{
  "num_hidden_layers": 16,
  "hidden_size": 320,
  "num_attention_heads": 10,
  "num_key_value_heads": 10,
  "head_dim": 32,
  "intermediate_size": 832,
  "vocab_size": 2602,
  "hidden_act": "swiglu",
  "norm": "rmsnorm",
  "norm_place": "pre",
  "norm_eps": 1e-06,
  "positions": "rope",
  "rope_theta": 1340.0,
  "rope_fraction": 1.0,
  "qk_norm": true,
  "attn_scale": 0.177,
  "bias": "none",
  "tie_word_embeddings": false,
  "parallel_block": false,
  "init": "uniform",
  "init_std_qkv": 0.0263,
  "init_std_o": 0.0263,
  "init_std_up": 0.0263,
  "init_std_down": 0.0,
  "optimizer": "adamw",
  "learning_rate": 0.00172,
  "lr_mult_o": 1.5,
  "beta1": 0.9,
  "beta2": 0.98,
  "lr_head": 0.00795,
  "warmup_steps": 250,
  "schedule": "wsd",
  "decay_fraction": 0.398,
  "decay_shape": "linear",
  "final_lr_fraction": 0.1,
  "batch_tokens": 131072,
  "max_seq_len": 1024,
  "doc_mask": false,
  "train_tokens": 1247000000,
  "max_steps": 9514,
  "dataset": "wikipedia_en"
}
MLP neurons of a small language model. Each row is named by its layer, matrix (down: output weights) and neuron, and shows model dimensions 160-255. Each number is 500 + 50 x the weight over its row's rms, rounded and kept within 0 to 999. Numbers have three digits each. A neuron's up and down rows have the sign that makes its largest values positive.
A block is one neuron, or neurons of one layer that tend to fire together. Before each block is what it responds to, as a language model described it from the Wikipedia text at the highest values.

Responds to: Mid-number digit pairs
L2.down174:491524438452525516461545538577541509425434458519433540475560513510465467411553526542564547448507475496527568561434524529535439533542489426515551487436491522566442476489542458524481393452494533523485438585468477516452436580486469541457489457468495516489561477506496496548539521534503499475
L2.down321:553471556512508444467504563419591568612410544550548482482539474527494433473520590516534555573554450502567523576435521502571543412540546530546444606552486445518523478557430451455408556499466464427520442588568499530445542545534440577427463457503475496503481476492467569484495545477548456530
L2.down366:442538463520476427484566506432456489525458510437507447546480454503529513573534485541440475388565491514523509497394563471473522510534484495439459530555604461466506509541482548474494437573501530498546466573539535515567533379460450476491527428449541516492467511418505480447476502414622503452
L2.down495:514513460551487483470519532512516554508504493507491447545529502491580476546534539530525512502471586560497528545554483467566476513450434473462355503456471484536518482461485475492517415464444503483469473442518470547476449538466473509524499450554498516474495495553504465500562468484473513444

Responds to: Mid-word consonant fragments
L8.down13:427570503475365454446533465444516580326612511460511443455543485536592497512507462514519483541596480500468478504509495466531517576600542438467463390571614512489566453498524479461439504562571482475462492487491499515436445548615434541455529485500510502516479570495512489428527465534447619474
L8.down200:612487433531484534530545445501580457398533406521508607577546513481506425558517501518522474516396558487471509429464474489492400476590535548453550494541576434434542574522539435593424585463548500483492501470499518458430481461520585428511490509439510636492509509415553573563483557492477475510
L8.down261:524496547524413488513547530522480565331519483428444413494544485570505531466449507396400440456556533420550574528526420427451535599476474543588549534473443524507540518445560505438587447483478497551524525501516495483555438509483508438437462488467591480532484501564572488558564482529527418530
L8.down263:497506502524462543474450507517440488425534449508552477539464505554524459509533443445583542556516471522514423451532526484599449464483486506545595502507456583453498479573521486517535440471504501570483560535502505557509544501527472428557495575358524494485491529418546479466553553504488549536
L8.down266:452510508540568476461539397430489489436529481501585495518436566436510445510512539536544482476443437450514553452502475542555497516475533489530318502469449500438526479412473385489512419456558496498492551450473381510545473591511490428503511443427516477541430425522491452473437595591561507451
L8.down300:496509438461506482550518502549458530416488573567518493453486423473523476507477590543481564501497540494463461525515475458486532578436539497499732528446458616491565467507565475542507516481439433535499429560545493575386468505467533539448467457476493525475480538487524497463527562471472489562
L8.down335:504471494513506571514467523522410576534554589592486445476538404536495600551502423504534453413445392516506507496479467449563410604428498442449354487516489497487505436547490472488564498483533541400488479538422464513476470460442415502448544513532539488474472598459449505532460541528401533449
L8.down340:513459538375442567472488473491465427468545477562560556474524551570575565468528450498511468515481431428509447482526451612531441450592468487526505568450580551437411444430524394410509530508622485445515572506562572518528496544589436435452540511550493512542554552561409472502536434492511482458
L8.down392:453515542564536550455553497474554508455457489530465479543488474602539499553491403457516497538460549528464504467428479474452590423489429574548357499454508504544568456471525490544633519584547626479442479518420423470466485492558511454482508523483490490523569603525466501513388473509514496459
L8.down428:453479612582508511551494500472505430394500550501497459410514559532447482548470448518544428483480462549524546597505479527460490453495457589510453466589435461500526494574542512470583544477488564443471446499472508431527463504437494417465573480433488559484452495427476500362460491424501583554
L8.down568:504465454488448488515506525509508558348520475567541447524505478514539511520467509357518483543425551559465486449475513445404589453467472446561568528467571562546488474470468455452524586477560431540584440588557487509493488435588490455431521409476560498462584559447388523490560523534473513556
L8.down603:545474499505534550554512480474487463426615502489513533510511441533499434466525457538567588587444431477508585484510512522499484540536536441524368497487441383589526590590421528465491612551390504523521522433475431405501413481622472411454522489425607560477464510513495547538501437462461558519
L8.down617:462538512440511490428578469501494517526442529424504489562421402487483621507547490498554596598481457525476580507547542424459520477515554467607754475473442559470446538399493494508342497562524445433545444506491474551507492468473514549421400458503510519511513492508502512557513505474484529442
L8.down630:423529498542526530518472453497543474457499557512554573538413505576544513558522489454512480440504517493518575465603597493504453556472545428395572544556504535602554489515441653466459436476455476443533462507508455380425458577401655509492555537461505499522501516512465455534516457476540531514
L8.down797:477433561453498555454465581536389421550535557558555539445504503551534534480531575593548570538532496474487547512494588484625432508500426535503492519509510443485335494489576491517470455481450452377532603474529521541455536499458554522511513494556531476522478471467429515519476555555499489513
L8.down798:558507480511543434473493503472490472463518449448488455453482447492461456383454514465452530514472504523517491508475534493486499540515511556485491505440465490609469577487497468542527482427646510467559483514430372488535517566457467460594547484576570588409601496561534507496501465539445491523

Responds to: Number continuation pieces
L8.down105:422507478480414548518550546536526483574571503529555479542550534444475486474549541594427493513535574455472497509531560527522458563405452516498570459545533501441560546514632510488459548449444492458422487437488493421455440450402510429509386496547577573541545536519508627491363479551507507574
L8.down151:582502549485570492434484449534570400475474518465487594492515497532501576494520532517456524453528456496494457487496464521486444587554402411466454432476535434468444457515452601462434443503479373509456486560592428526477526466525463541532557494467497530529465523455484578429469506569495532497
L8.down205:589503519546511485478522400504515464514489493530432554593585552588457575443482468481417537519476552614541524527505421595554444520509468509503472514476511549473502577550531563602421478550561561570457512538476471491472548582454419479537470452543435498442498568544504513507422403496548399509
L8.down342:474533439552487390498562558470451578498489592498497459483518558438431460503438452474523523424501545533486500495581494529541443503610488547352212491437510474428559507600555467411579474535542440429549486444540519551470463522601572496482565464525479505503614492468523542491457472449497509598
L8.down358:441524491535505512424498557510503439458531422492480454532457505499439499431497473531489550448542505492461470516588534539473468466504470432549264464451481606497522476616590479512520525546475527469417482481411395537466492458574439461479393470508497509493555523454534616510566614515466433478
L8.down359:493465434566506527408449451570476516486468478486443386535543463448394471512563522497516535507443526514391492449481425513475508488504542473494336493471507436480490419518406462489514565499575440477457528439475546519480497541542527546534475519508558486443506492552444503474514421498521460502
L8.down380:592507620529517554493565533492537467563467513570519451392429445558546521521535554528480580560536496468493462472478479455588503524546489463485572549506518460613478480556505411507562446509507445532569595525570517499584435474442464512551520534501603525509395500487452502423499555391485441515
L8.down405:467541506505493429465509453478443539470542445560507514538493416501496446444492566521523548510496441510493560481581432442617505514500484435461476516501482469524462570584462584614367506549510516423501467504476471585477551392517567439523511534504510632532479478563499523607573490518560528560
L8.down419:602458459460511495484455490536585539558487465521553522529504557491486482473520512429426379659508483545495395512438489464454489574510464536506556449483431627521371376513565512530479522541526486586613473522474468576476481516492483523503563465541545458500505520520510542486537532559471403530
L8.down446:487478512508517481577451408456509524437515546485561508523593489510491462438535426509426490559488618479470465486432481487621489567456431539530568420483482557474392529488403506511389541482503446577527491454486538517479516465404488466476523496445526453582467448528443471470548532561504492555
L8.down511:491511553425389493466504374470562502510476515530511574591539544508462539487563512515496527419582500465493467459492533549491481487403459436522556538500523440345561528481594458570440474467529552383568469485445513517453608516587481427559502482483510492480535492454446583481475522456445449503
L8.down519:475433578481501514495512518453542485405463473514517522519495531544500414505549530536488542467473371462440493474472555457537499428521487488402498481469438479536493513432492504581462450503545527543474525564508441542437535575503417474460570534575501531497506544475517525516563589368479518531
L8.down578:487500548548614515569447553558466491550428461574573496445551521527555557534533490364534512474451489478507502490445469495474470479446470529597480562501552502429559514487483443421503417566478511573492444426514514513531501534516504446496558538534484513375490527589546543549527501571455468590
L8.down692:413423462507542550509516494493355504440506500473507537549531572535479502403442426520485519384456522520513498440395436497530512431523487428418468473448435549515551482543556565469450426509487498533490489480489374559551529591508459394671591505558481493458552556487530583470508477459479533481
L8.down776:434437466445526533546381502565538462504436437571543390467504464625451457461498484471462474470478500489441546532460467453503410526437469585358509561570539519459495532560550496524516463571487516529479511467509494562458612560498502603626474518550546466544479518523512458491468480467479511540
L8.down777:420484493509555539556519518523630525478612446476480534594525487513467507478480497605407523541493586480518525565455401568552433523455476587536322500506532518575469522476543488573503451516494535583544454536504485549444442486524480441498575540557493469474501424565487476487466451506442461473

Responds to: Completed time expressions
L8.down57:407504494474473489546502484548529477478520507416528451519496556475500539472563567592508495575451579491545487559375477521377537495528534477533257533482522477519499572537482538461451423459464416464535563440547535483535520516502399525498485478619494482564515567502501517504492549499521505464
L8.down189:532523401537477516517522491498503542475521487511560499526557587479478531550487477492477515397670488537461478493588434435458521576461516555542511505558437519430559433467427468576430478461486517502545459584519493454492463562524490591463505474508441540547419459477431493520486533470496437509
L8.down219:610502445484502588488457512508454525458393551514432550479565520413463503492557513479517515388429418492462474479556511445498532531459470425513274525480522529497547517444482489484464500458529498458565573407517537511443362505488478441552464478439510388481570522456439546474523528458572473437
L8.down260:513490427460518429518516450462480537559518547473468595584499620514457564518426534582452408470401514467494495564545518481447487457528506583535654483446507582540538552441496534462514535475534519516512502482510433437585488510478498547503427445526489549517409437631495444565478491426485408468
L8.down320:447544528480560536510477487456510516412489531526456548491455608511367432394497482512442477569436539521510502511384493485491420523505462485477394481548567453477448499492554509548509539436501478411463406470496478506515487519504558409575509389462523529575457510520478500469471503408528475472
L8.down368:528486470483535549468464517433524556538572512518458625493548560429503476488509559437463568530510573560479445445453520523445524489607496582510278578448505456473397443502491518462577449447575494497544511467491448480469496459440425503606484507465522452574476544609553483469492506439524485580
L8.down411:522538535427457500376447483575410468635549450567514463538509534471455522461547538527414449515593540510472595504557456518505432495521473440350372474426586649591473431477517559568484448509440545436497539501480480551510526449516534514512514480466574520407533598442524526455493416543488479493
L8.down430:488421513607536460557535485579505432560476483519520573504539472513470463511534448524518474551491406554435535459472482493502547534450550503501368478611512347551512472460430492468464568539424507564493519456521508543500504418465494463588494475487461471468591502447533542488531458545409489453
L8.down489:568505474517500464518481518513535499554536456559474483546572502539406555446461639464441546540452447487453546441499516503543512515397497444554486503494572490453486525538470506488508495516574442550483525512483594474559443476581559404547488456477480531563542487531491560522389582498508496548
L8.down515:517477566486457530567465487484569467476477479436448506497566525563523458472507547493441543535430568486495594512535470469509436645463450533527270551484489483470377480567577545497488486522508463506550468501536435565462408542484538416510526533547513457463492440443491467551477529549518575533
L8.down518:441428496443475574508542520455520481423563546472525472502547415538519570534504495516482434553441376527533460509467448466482560554461533406462375482515522464497485516561539481476556429572426436478550541528509473490535548446465490549517542517472450535428446550455543490535441523547545561495
L8.down522:555493455577555482488461407611523484546518508426549461446573505456459482497466477480458458473481551499458521418551441491477463604435453536467335513546518483539495492587569489502452535444518472525496519492471581501478380415408535479491555437522510443493464460565555480438488485510512542554
L8.down549:510495536509536510598491451523483500412421529474633450525507512507532515619548523550484533417568551410480496473545584509439495426484514474549426451566522531518549415526456454496516481493546495533531446439542537481473544545407573450437559451548361506538620508489537447507526531483529424583
L8.down559:564432475572526507551501467533537588535550572468459509635490384518539426487574536542473516419486473469469535402486517573478476420385537475524474505483503541535394456416436515488546485445435492522578485477552582414524563488501485438584637586563490476409615401460479489428450477519450538537
L8.down738:554433513442482492526541519536457561418512470527515565552511558519516459397559461475461578498534576522517460498528557507530429502452418496525530493487445450458552479494524484455453558474480537519590383438516568574495522469606520591464466388484394424470546486440477499533474524504585407587
L8.down803:493474418471447456539493476403423495578489514521504499582552575471479542442580532610415498548511495552458526489417469503412463517476505454488353556396422487588531500450650561481562493492498477558465534483524537438435496516484634511553477522458491493473559394414515544451515576490446454593

Responds to: Final digit of numbers
L4.down135:546499518514522502548517486522541456519440565642483492479477425520453518376497469489467574548552510557548538462562514505529399541468458474504483468506478486438401490463508570477483464520446533522422440572469529625573447461568416515406392489466520364454518474529429562466481540494563544502

Responds to: Mid-word vowel-consonant chunks
L4.down512:530570485581586530461495541529584543503509486543532534511470492573415447483531538551554543504434551459562514478502554539394456486541489537544456427505497548574489493510493552520436476467419483499474545454568554508496532557462569500529519459557395482493546534418418492507562486535445519515

Responds to: Mid-word subword fragments
L4.down578:445473532425477496536483487507380549534529526530482482430491482421563615474499491399483564481528509418476413519495546482476582450553444538518531436454430444483443429510469602476460567512529494523511505472485508424579486540402544441587470482527460501466479498537424578401552537483581446499

Responds to: Mid-word "c" fragment
L2.down182:552537526546520455517484570563475576564486597491540487541471560628426571454388526454540514511578537539513553451504487443562506553440540496565447559496516522442476475538520549576566477447429527554485516465577568555478537561517474523510462507552529497528444473417479551538535502527479532440
L2.down521:524522548574485530472464554625494479469426494567471478529499461406493579529506531539462557477575534450550448441469501562457504508505414519560462453446498425410438473520456500545454555468456524498491527600574463517501504487560463490471537477461461490481458523470394462411579449518545663558
L2.down753:508544542552508378516481491360546452498575553528450488480435563522517451615586412679556492459527386487555494477505458544532521449548501464451585469454438523530495515386511442513449418515463525548523517492535581502533471440442460468582437557602478521509477501546512486388513490440515542519
L2.down788:435533528513415467473508530495632514439494461491540513581457452427496464503519493497490529514535410497448558491535464547420511555513375577460441494468479490604460538470502582490532553545523505485448517432534567480382443510521497542466493528365474521473518509527573537540494493514503430515

Responds to: Split-word fragments
L2.down194:476506467486571448502501558479437515526622495492502477622542493431533537508355489537476534479491495603486501491485607463509420452538516499514420546465487453510489529493523374537533507511534563546424450516524542543472494509554469388515499459444480487474415538490497510487622464527403481471
L2.down296:447514473526488499439560491601397508455405538478601508493548564490571506482481424489427553534499561488580431477528542523455543601543533418417363448538487527457549482479504534561513530516496514535500523421484545465527513485522479541465457440496571477498599469443487564392563481498498501454
L2.down468:427475556593573532528438572493458512479582513439541495497579466530534493536417458492499387527551522432554568545529460361547532466553505522514564545459482605536545580528560558427498473548518506485502463518506496563558496499462447522499429553446555570495558545495511544466514542492527443500
L2.down617:578525591507494430518502560524457505511525476502509486422492598578489527497533519517537485491485563424515448572491479473478495558526546437523474502517493532533488517499538420498535508472477559551463503463512529543498420551495476524512518564493507490486500517564532479507520466493543521449

Responds to: Digit zero in numbers
L2.down70:586474456462466529542465430475531586534623610498503418530507482416503497468473512404466473486525487506502471511515453493497433488476604452529689537566525623479503482395556491472598456530458540575488494546517578481469437529512551510519515470553546443518437484518532511412475561458512504430
L2.down410:467495529437500546478532452477498509579492499537418489466475534474467485500558497452473484466574437489495560434503568495547530478486522512547502472429500425408462552535542670442483502638452552489486412449445427416527518422494540515546457463540488506540496503517475552494490468502543530432
L2.down425:518530441491478461471526564406449529513481567491483512530501464583534394502549518430475484616497454415483557486572537555515487491424542445479499495554504429474499512503551479509525577457481526489471472584475473540437444571460542427548455495514442493533478548473485466426497540471541500504
L2.down610:457463547597499560484455579559411521532391542447518480592529555472499494475462457477518516398448451512517488510393502592531387520520570471483475484511529457504548586393537448503512487562509499523452591525519452502530502511497518503523431494469508494495531496423463538574591476510507472484

Responds to: Incomplete word fragments
L4.down303:498554556552441493512535537457475553554519452500443420604498416386471474501500490398513506533522446428527508466537452414368425504377472579516418492587463466519432585420532430510545523533456408392488605506482593416520472486513564452515496642447523483462486429585636544538478479611486434522

Responds to: Word-completing continuation tokens
L4.down814:511472461509450576402516539464507446434531411570545515446483524511516506536437517524444518538498460458485535472528539468527501500398465460418377496529542561505532621561632536504465454513532512536491445447604431452506468510488536485468637498469470488416449618497498501496423542444601520564

Responds to: Coordinate minutes, word middles
L8.down44:498452512545480522487461563506426467441555448578494547556456528485481415557517382605425482552532531524615587541419511526498517409528490502451368556484443565418436491502549525466492451463551573566512447510572521490517433537445480472553441516517511507522540607480510497451426470421486474472
L8.down139:486469470409551507551531549528522521464366524546480477519392470490471502429458493528478495352539506418465460516499422549416443454540524612433450521570517542467406508484594492485547446517545544456572523494552511520456537465470510431512491423515472477494440507448533522505514560481466553462
L8.down148:460565419541484486597506481558430350553459507555551439447514474503532516502487567500462459551521436510534441459533550437402520486414529485503269490517483491592542438485568507478532452495491496613456569501542437486599424553531449497483467493510507470458563523501499518559508446481472399455
L8.down229:515516465490445512520509530502462476454508571582542476469542549442483439487492474492531591502507465532457528491462508503495615572550481476519421556606459462469486445426538423505455462530420474459484531404481419564535461530513500531579441570565473395521553483573553496592487576543505632486
L8.down247:492516498539334493461549502465492546530535504486466481377509479467594611508466495568557469543540466468519395441517507567421475439550545574508649513487444611444538445527523415446523410515468532487523608496510545473514508546452449412508526490527500553520546486458489493502525443533596532517
L8.down252:468525524487496540505443545531445487422553490493582518448450502384593468535494567523495468517524416501430578537434539537477382513370463509574259491519511544507483464483505546479492492425551503624542601492517524440421476491411542460435425553415495446572503519503523554479490427504445615529
L8.down303:483468546469557508471486432465467423479489384440502485509395451520556591498476535441550537516489443424508523447453485547595507459447507512565478531467531556476473520470525480477524452476456465404477506417607575484528556440497492524453508497514414524579531541441466493515485448523544499501
L8.down458:437539574488473496496484429511489510516469440497491468504577476464433577552549433534477368398539449433465502602454434471508452518528419502549399510469542535512503577429505455500506537508515488547585527447512464529540436553481503565520510509374517466434530551506480502456538462534450510489
L8.down477:467476511515341424565542557435443528499487489511545467437541523490489516425518520469507460452584512473470369430546497548505499543519472483489365469462469481532513544469494445596495416494535514561525505486549527537527509485492479404469459536465456497532579474475485607448473509448554437491
L8.down487:419532550529496415492491487453527562571562532473471485493416521515538447428585441464504453427511462483515591478474497425480542461492493526556611508496489551532396582421568493528480465410458510445394447487587579403527457510407472519562489541532524472536448363510448557501442471456479448402
L8.down644:583568454502533521540453475439495473461580528480515519459469496534572503481548551571537518362440428437500545483611523491414462513595473483589513489454477519528510409495519460536474521514504451543434505537460445474544587549364556513470524421373533468500550530548436442472463532416552373526
L8.down645:465478530515521550491400482475464422519524478543448523498518526493548445521496678497482545449522495434482465537582504472399487531532480489615185538513514554560502442488518556492433464449518511586543481574540535490524590440502463464479449497505507537514460523505386492581495533557504603481
L8.down761:491528472542553537542489514561506562525534431492515475522560548495518482506483517518481474486497535555351528450487411468525490410478506483355441569528518467403494489486512572435507554504527601587513507415498419523504481478446527490483473474547437410495548493550558481542487516539551473444
L8.down762:508533503556462566555514512555538417474463389512448510480528521457444584438499485530571460446565541452605525534566522522512527578548437494588406488541502519483639563542517449506400484419504498568599422554525578480482405524458386537427534474537586426542468527533543419498554477566455513428
L8.down778:554548490522466645586611554524444558464509529451452552469497516501440552418444465497503457486485540529443510402380454481560564522434502520486309535552493510502498452564472464530463410498517435502483524489504490498528493516458518546478466489501422350511523469551527489452532556419500484597
L8.down826:491531519469525484552559491528457390456439577501401443505488509534585485526590508599462431509540505455482501487633569530453509514490495527427401545413408510501544499460551492482642449443507558519510495490525595475491514527494531522464359416516453490562508623591555412477575489508605424563

Responds to: Mid-word fragments
L8.down0:528386474528443503449418406515516525526500475593561612494501420489512449478393503470408668554512485549507482536495511520505501521486462490455556464435538453497505475466542428540522468537482540413535493455498424431479533583508510508586454495463499605474583556491423513456497461512455424556
L8.down7:468528513471531458518487508439509506451544531528507481448552499488410524504518488467473531506438520469529588554448422449406494524535504442479341487504466467496448472504536589477499479473466477521486478453605447408467491541562458448476486441498479601434507456475519460447502487441447454514
L8.down12:479512574490520473450472533488553468460436511465489554523445587473393441549524518467562549545519631478513510498571490471523500494627587548522556518535416520559609386528538433518504536480516537413503531477594536487542587538527516547583524474514534624464432413443485505428562454479542531472
L8.down70:521477482468498449553537519524462460512548526510469508489382474557462497438484462494386515593488493431484484428473509533542490574508526427516460529535491395576487455500494492408581454591481394525550499450413454470505491531552522495550441444529588495484409472543481530499486485529525560511
L8.down120:434467427512468489464449469465463553437420434599542617512489483529520515511529514529470683536358518493513387539477399563384449455589433532593448578507460449541526553555523554519549458512421486466493482523478583511423531545488545461483543417427499547461479528548430546521553518517490475454
L8.down124:447530510475521471486523527504538472438529516447498556488444552455497486449495541533427526595450471468438465555461620520437588478558494548429511501580502508477436524506506439583533484386584488438465522524529530465517382519621557553498535465474511527506535485545474509564490607549468447532
L8.down249:551501484565481429471497580535492486568562493529520518502449427542425477514574483522427520419480491484511531572453531423553481528539522477529385433461585553472518545502460525528471452428559403514472484511548584493565582486455581432521434474405466491489462517558505504573424627524458441434
L8.down301:493470542524490441432425505409469534525529498519546463554462487561488462372401466676551446505462503419536600521448520423572492514429525527495392405479518537504387521524380524502452439473499513402528441431556472462488526432586527463568474531579504510494544525498494413460510509548561462635
L8.down315:493554473503615464454480533472490569465499525554417433520526506539542518606582586509481477497481390516490421414572525495527520535515429471554550467571546483465501539454545493516461548540475539597456510566462579524535372507558474504459519367460475568389565475515436494518473595465473535546
L8.down367:525487451567433503516487475535581496436432439495549524520536451440533541580512500560504588508403504437482579552477443501427471389549480449420508507397484521538497451566510556547498489555488553547534499585475437513514526547569442508526464455516597479476516488589485505457538489458483504503
L8.down404:574544478538567511520547524484467534524457516546614470547566364504579453519500522473539556443457483463486569481483609565435529497530493546571459547447522428539445495482580479511505387565489459578472481539571563444520615602458423465470543494464579576530421458570447504531464514508506486467
L8.down435:459442429434455514615520459457462522552522531404452381481422390484380495431555508494508379508498501405591433440490544546514593485474534474446407561608524520476463463584478534463468497427472546540467489467481489517524477567492492503541486483434445389541449537581480487488542540513507538424
L8.down467:507521535529539460486547535516469536477566460631521544528569482429571421466485416474470557578478502434561547521522495506519510540606450471534507440491472475509507469482526461480576532414456532420486588468468494447556499446378544512557389520512574466509508516436413550463474572550586507565
L8.down724:500417532493483468447470539567474465507482530484485499461435499467514446512474489492483391530409443474464557439537574525546631428528450543494581524465521484517440430445469502587539534546509380473460474468461421477454503541482494452480548564570542518516536504513514565424485636429447552504
L8.down726:506516494427516479551462495509462466537512539531454542420489574393507492559494596436501488463579518574529518441440489453526529525425497463507541518443562463519529535551433439449457559477498528463510488435546500476544563434534489561515457465402567553529559480494423581574456557514419600492
L8.down818:514547481565544534497464517563512492455521570524419535512406445470513394540460591526546460555485513503467437528436548581517500540590444464543403607497437533486472449496497449501533486538499472505568501520442505540511492498485486580569454543573520443504470473469495423489560598483487518540

Responds to: Mid-word fragments and numbers
L2.down123:556612445492543556504547489502502518553519499477541424499436460477564462465504421427490535528573485435546464479499642444551511523432451524585596557482613566502546519471484431534479480520535519485449472492458465485490529505487468490485429476522568482533529551484488485516543455543415483481
L2.down276:445468473487469548468524526482376604493454518538531504478600495451487555488459484460529519469469472546461542486470522438456485511514539486535457457446516499362531455547518488439456527510472475511588403453519535468485524463472478500451487553505453562533477570450538494448538454553467542485
L2.down471:515507421520518456545499513535494570530446544472523537475389470511446554504406544466466431513600500512600441494457498445368446552544430418467692447494413510495487446571451488475487429510559593599487521597431463562448529514503488574536522582428442433579452507450430430494475431561570461488
L2.down482:508482584567478457503426531539545517452445500559474464491511492517565529478514538445506552537518485607400493480438467560553518516555523485450455456585453456531504426499494528520485517482513449485519518455527466451535460559473486549549556446520437418445466406460481478488575491479481412623

Responds to: Word-completing final pieces
L8.down20:459559544507485545555468506488462452466555530450461473535471605443513435555425534615442480399509580538482575507516504489472574596497551558552336505588473526476502535435469491469447509460518483528561514505468494565467469497435451478438481536512468401540530563409515481506473461472494533529
L8.down32:431520500460611490467459557513546453496530602514502462650536440495510418495522548479514585447497533515497500508499490428467508551572546528499438383535461477472565438474568441409625444446511429474458493500578533547445458577534558520483518493616502551511491414546551529452378438479449494582
L8.down71:483463504509514542504458490523448451454521524395555424498584498533377468484451482601541457472489516526450481497507533561518582505454463494447390481464492551544457538556517442514518489548560528581596518484476539508411511560374514530494449465484485497493399526436442430448436475594421502494
L8.down106:468524545497503540534540506530529475512524525458490495571469482456466503485472493493448501470465377556577570494603506384560584457448538505485325457540547575550463512549534510507425522447488480477513509412504441583501475479373442563468516551436520558495440518487496550546522475573483508525
L8.down144:476476431542511512539467553567465499483486533492460509453592592453502485509481427519569558475529419504493529480494533480492547419490551416503507536531442463443485548503540352558535509450467417508519480425547485524504493479574486436427562492493542500613456507568465557533538490487427537531
L8.down193:542475586482471466524547487460482557519547541531459413542482393446397453376529479454525551470442430572619650560504406485558523569463545497538561426534562542471465505562529502490475503583531506498470579454518511438482511490559648559528402545455570497567464423484458483472558463465508604457
L8.down244:576579435482516385519555495487500495473501546529546480490557537436546503519496557555532442503538530420466545372448447527363454414536502470547590526468505561421475465455419537460513623523554472444483445505453529523423515578558435549425596457477469473541590571471395434561517483453589495583
L8.down321:578429466505464469434565564493463493487448496496414552521551447472478552476423454407510510475520505556514505512486357544556498573495411431514560469407439474585421442426487528492557502546446595507551472415538453432511464469504520460488456494568591431431513486517422446546552571529529470454
L8.down331:447506532485541516492441539461471422551513575547523548549437585476505462444602574570462454526508500511451507477584491593483477582636493524549559511534572558420562554465504522440454452407532447506524451550455499481533562611531522469552529489519550556537451609472462426486497413555513565521
L8.down375:508472555473577530428503548467508475401475465575581573598470588568572595525461542414420488497435524506439560551431478479495456514544487448532532518474478601498492517526564569446463497533531395492504557481521547499445558445468561468501481501480612492572431512543477474521494509514492528552
L8.down377:507514566491456475514629469496520564554507502431554372407507501500510428516525476520492393444474486506532516488462498434529507539516430543433503539435615514528464514438528435473527494431449585613455534616440590514454444464481454424432598487511561512427424572457462501507541517473479458572
L8.down412:486480529482538501459440474478431475450564508544501486487538550485537542540464424485462495390512442588595457522406437556488574460516528474541244490501436506433476454531504507452540484474469614483583542484487468403497452550587531468422566503488550500552477585543477595517455532557470478571
L8.down506:534549509438498470519512573557464574528403517572504578451547500499463461426575467507539555389478559513451457529445438483469483528541535415528477499549507513506528520576460452508513505451521532493533515507449413527451519440541546498544480549581507457502557529512483545503515534420401454530
L8.down604:497459489508567418402505506455487551539435472500527530529478512398451513536577476499497587416508445403441526463522490554523612529541480423430510513522511486518438493544560542537517565494462441568509540500472544386554382494547477655464498504563580515548493542528376403485532487492492492544
L8.down723:487561548516402458505453441527566525453565492534484429520549513520470509485551441599453511316588445406482424458540463487511530576536587536570311515540475468422522511478423423471569460500492442578440577502542584460571499538473477489472427454532527491551452542534458474553489466511480480519
L8.down809:494525470454422612508427461527520487559569463522511509575446480610494590490577502507539557470510486512500407500422481368408530465485415467542575475445591493490461463433528522558426447399461491533534456501540567467540582503469546497546547397512492448476514482600537386492542481509493475535

Responds to: Word-fragment tokens
L2.down24:468522486478443502501538550559517525455507426582553531528574514528465424463559514484476491491489482486526538468472547503449484433605498464537371490477475565486497484482507451473475530416408557500535534516559449524538512459524413541501531512540393561481556537515496471530504459484522550445
L2.down61:508522464465494390534518466450440529545489445481489534414545499504532501443534542458488540399461492543546556506492486576465500547542512444601510506519509439450455456505474580497478488435462553438546532457515435464477452434476400505505534475586486483554435434433520510527535549506469456606
L2.down261:499458449405539527492438513509493477512496478460442462551503521462459491490376426497525443502473465540479457547535545399531476453569467562564575446455538490491454452518507478558496517449486437494496513515480496501512461532472489480536505530495476514479507558526486477512485559431448440586
L2.down384:427447547423502395563479450423428545512480390560542537516471504517512486507429489581469496521495585500487527520548491533519529607538482504486433502502492468498557539592525544535543434477511457483525478442524452542476503467472532500464484494531572440458528409403540444535500426515518523524

Responds to: Mid-word subword pieces
L4.down445:467519402553482548538504484544476476527522482452515484378409538459486516533574535580507506564418500467493523488458532534627523496604509513577461545548523469536429530448490531502434490466485516580536531474557570471492474590521496472534483471571529566600506511513498487393438492453494541532